From a checkpoint of a small transformer trained on Wikipedia: MLP 1280 GELU, tied embeddings.
MLP neurons of a small language model. Each row is named by its layer, matrix (up: input weights) and neuron, and shows model dimensions 64-159. Each number is 500 + 25 x the weight over its row's rms, rounded and kept within 0 to 999. Numbers have three digits each.
After each neuron's rows, "fires in" lists the words (lower case) most often at its 100 highest values on Wikipedia text that the model never trained on.

L2.up931:509517547523484481475508496520534512506506487498477476445469499474471532519510488493516451489536507511526540499531483490539518500454523536490530471484502504475498479475531492476489503469480485506504521497515448528476487440494510528460542481494482489459529525483524486502505488495513510495
fires in: "also", "requirements", "as", "have"

L2.up1050:430519504527470481483460477481492514493472489484543511525460518494480508509476483502475488504528504530506543536472464489426497509534506476464453527497452525511446544512474510457481513444488524513501527463490486553459499541470541493505532495480491492483452493527466470491525487528466484510
fires in: "union", "million", "standard", "greenberg", "association", "moore"

L2.up61:552511484536527525532525498529515537475491538483512506526480516504449528456543515514452439477529480474555514469542503489476482507475487484526527503475502508502516488491493542535456552482515524521446496493500503503496488485503517508521546508535513487517475485485505510457495512480487541478
fires in: "party", "men", "male", "denver"

L2.up411:489456485547472475503457476534524465531543454515539519471498488498523485505535486511522534553512513490467466485532492490490498523497498519478463495507493453515494512464524528477471502494460478463546523500539513508492504485493489475524473524484477512496522482535496458481524543523542543501
fires in: "with", "to", "made", "making", "gave"

L4.up40:498483519497469518513509508485534513489522516492459477501472517511541503536496469487541476504501512492461507443520533467480547518552526480480521491510515498511492529469447506497467517472519524496458484505532535506541440513497503466473521521521485517517523486477475476469520516497547586512
fires in: "by", "on", "guizhou", "from"

L2.up1143:474456540497477497542500489479498453472504503491514539503512494504544503518525529504466516438520496504460536525528506524548489511498521457521482498476559524477459545475506485495485524525505500491518484516508551493506510510499438525498503519502504497509492484465529504494513527558526482497
fires in: "released", "video", "dvd", "usa", "using"

L2.up459:527518519520493516552502525512559516491495493490541532463512499512525517516489510515504483477488501484441464493508509475501498505519492471466455508493506521534502478496480503523498479472490509492446494467554499481513466482471447484499516534487501515491512500467499505469537541553498520488
fires in: "on", "new", "about", "gold"

L2.up208:477507485513500536482528489489495446504495482530497511470494526478469527505503452532466491552541500506533482494520525473500504513486526492497512494526485495521503504498484491536505535521493497527516478522493511521543488492511497479460524478486476504456508479530447511458486531468515534487
fires in: "2015", "2019", "2014", "2017", "2018"

L4.up1165:510537461504539460479463451515522484523499532504494525508492490496515492537447521528479517510542459546513527493515518483484498533525471514449509536517488493498452488474506534500483483491488501430526499495541496505529474479474500570485476502498492500498542496508471473496526509483525509494
fires in: "for", "the", "with", "new"

L2.up74:521502522514487535497528533492504507500526526482478549546535511504505543514485490559458510507494493473518491473504513501484495517505494517524543459461547506477487486518503466531467495434502484498516521504488455523486478494488498491491478554512461484482512569483496498480496484479512504503
fires in: "as", "over", "among", "daugava", "askins", "sibiu"

L4.up793:507520504532469519507444503524518498505534474532487513525484493511507507506489490559477545488503468515506521511442501522482542501546471471461469495466492500514505543495490507447511517485482485475483505488502477506525458487488502488530504514493507502519514505500499488477474529513536485526
fires in: "was", "with", "is"

L4.up885:473499495483518444497494484554503491502476512494487473474516510488449535526506476472544499515481462505511494545533487487467518520513544475466478506481526510495542548503490512505478502490499480461521457513481541483505461454559535513458477467486460523489503475490512488461513556530494518483
fires in: "station", "was", "yakima", "were", "as", "beebo"

L2.up448:558489540488489519486523518533499509471499480473486488491435491505502477488448478507475473458547520503473552491512513465505506501506533485513518526462508529546503518547502488490488503483462501491494505525492474469520524536483437513484474526491536519490476539457498483492496503499531484507
fires in: "to", "km", "national"

L2.up1261:548523525481505515480526488450461474511488522485484500523493488539477503526505502486446455519464456534502501539526472507497527508476472468504524512524508511500470503485543484531530510438472491475495569545521484495471521522469523543495558523500478480437546464483518515534508439499525528508
fires in: "as", "askins"

L4.up1129:512531498468522549515463503494516507488487527471536518480500497474518533544456504519488490519524489490516550474527484479488485540545509468514492475533508513500513519475466474476492454473554484506475486499510516463480453521517502491512511485495483514509465510541514499502510540546539539492
fires in: "in", "a", "on", "about", "fight"

L4.up1087:536502509514528475483500447501465510461509516499523484430507501527504568519448441455492503525488499480480493475477537493502494498518551502461431541499479494503525507515486511531507554451445534492480497524509479462527533517499491494529520455501505495486523514509478490543501504519523529492
fires in: "to", "be", "as", "and", "into"

L2.up1159:485520522506473500519500541513461520496506535530488513521535531480461464544497495522551484519536516496485444480480446537446478502508496471536470464477491485467508500555480502523469512493511458500549496507514494536471492442510474498480516488465494486474548513477485508525513487502523520476
fires in: "is", "became", "are"

L2.up846:470520552527497462491449473523534490495485495486546528441504515489490505526515544441515483443488461487510533546536529521468521496506519490495499516513440465485509543528473479488449477510521465530516502505559487496506515532545517487468452517471508522475440503531492457534502498482510521465
fires in: "first", "been", "were", "was"

L2.up294:506517489460499486473464460495498484507537469495499529534487497489501495527483486485541500501531571517522529476506512528485533513477476518471456466468503450479469557489526497489478500504487483472458472507526483462513456481499496496498533489478533482510508514468516495487499462523507494515
fires in: "worked", "began", "was", "featured"

L4.up514:498499460510510500496475479452513523493520515489506480440489483478489501503545479506465464501459532523487468488485463521494446506540488519477437486524465479485515504528498506552449521511469516505498515504472464553478465468487523485514477517541463498502545461534514442488507473491508471515
fires in: "that", "be", "been"

L2.up1029:513505512494513502512486481474533536527443519481496542481497468499441511498502472486500484489523475470471488497500500492516497482540487444478506514518454488505471530518458491520493533519537541452524507519503547524530523490525491499489498482502496530476445471559501536505476489483523494484
fires in: "became", "first", "year", "name", "was", "gave"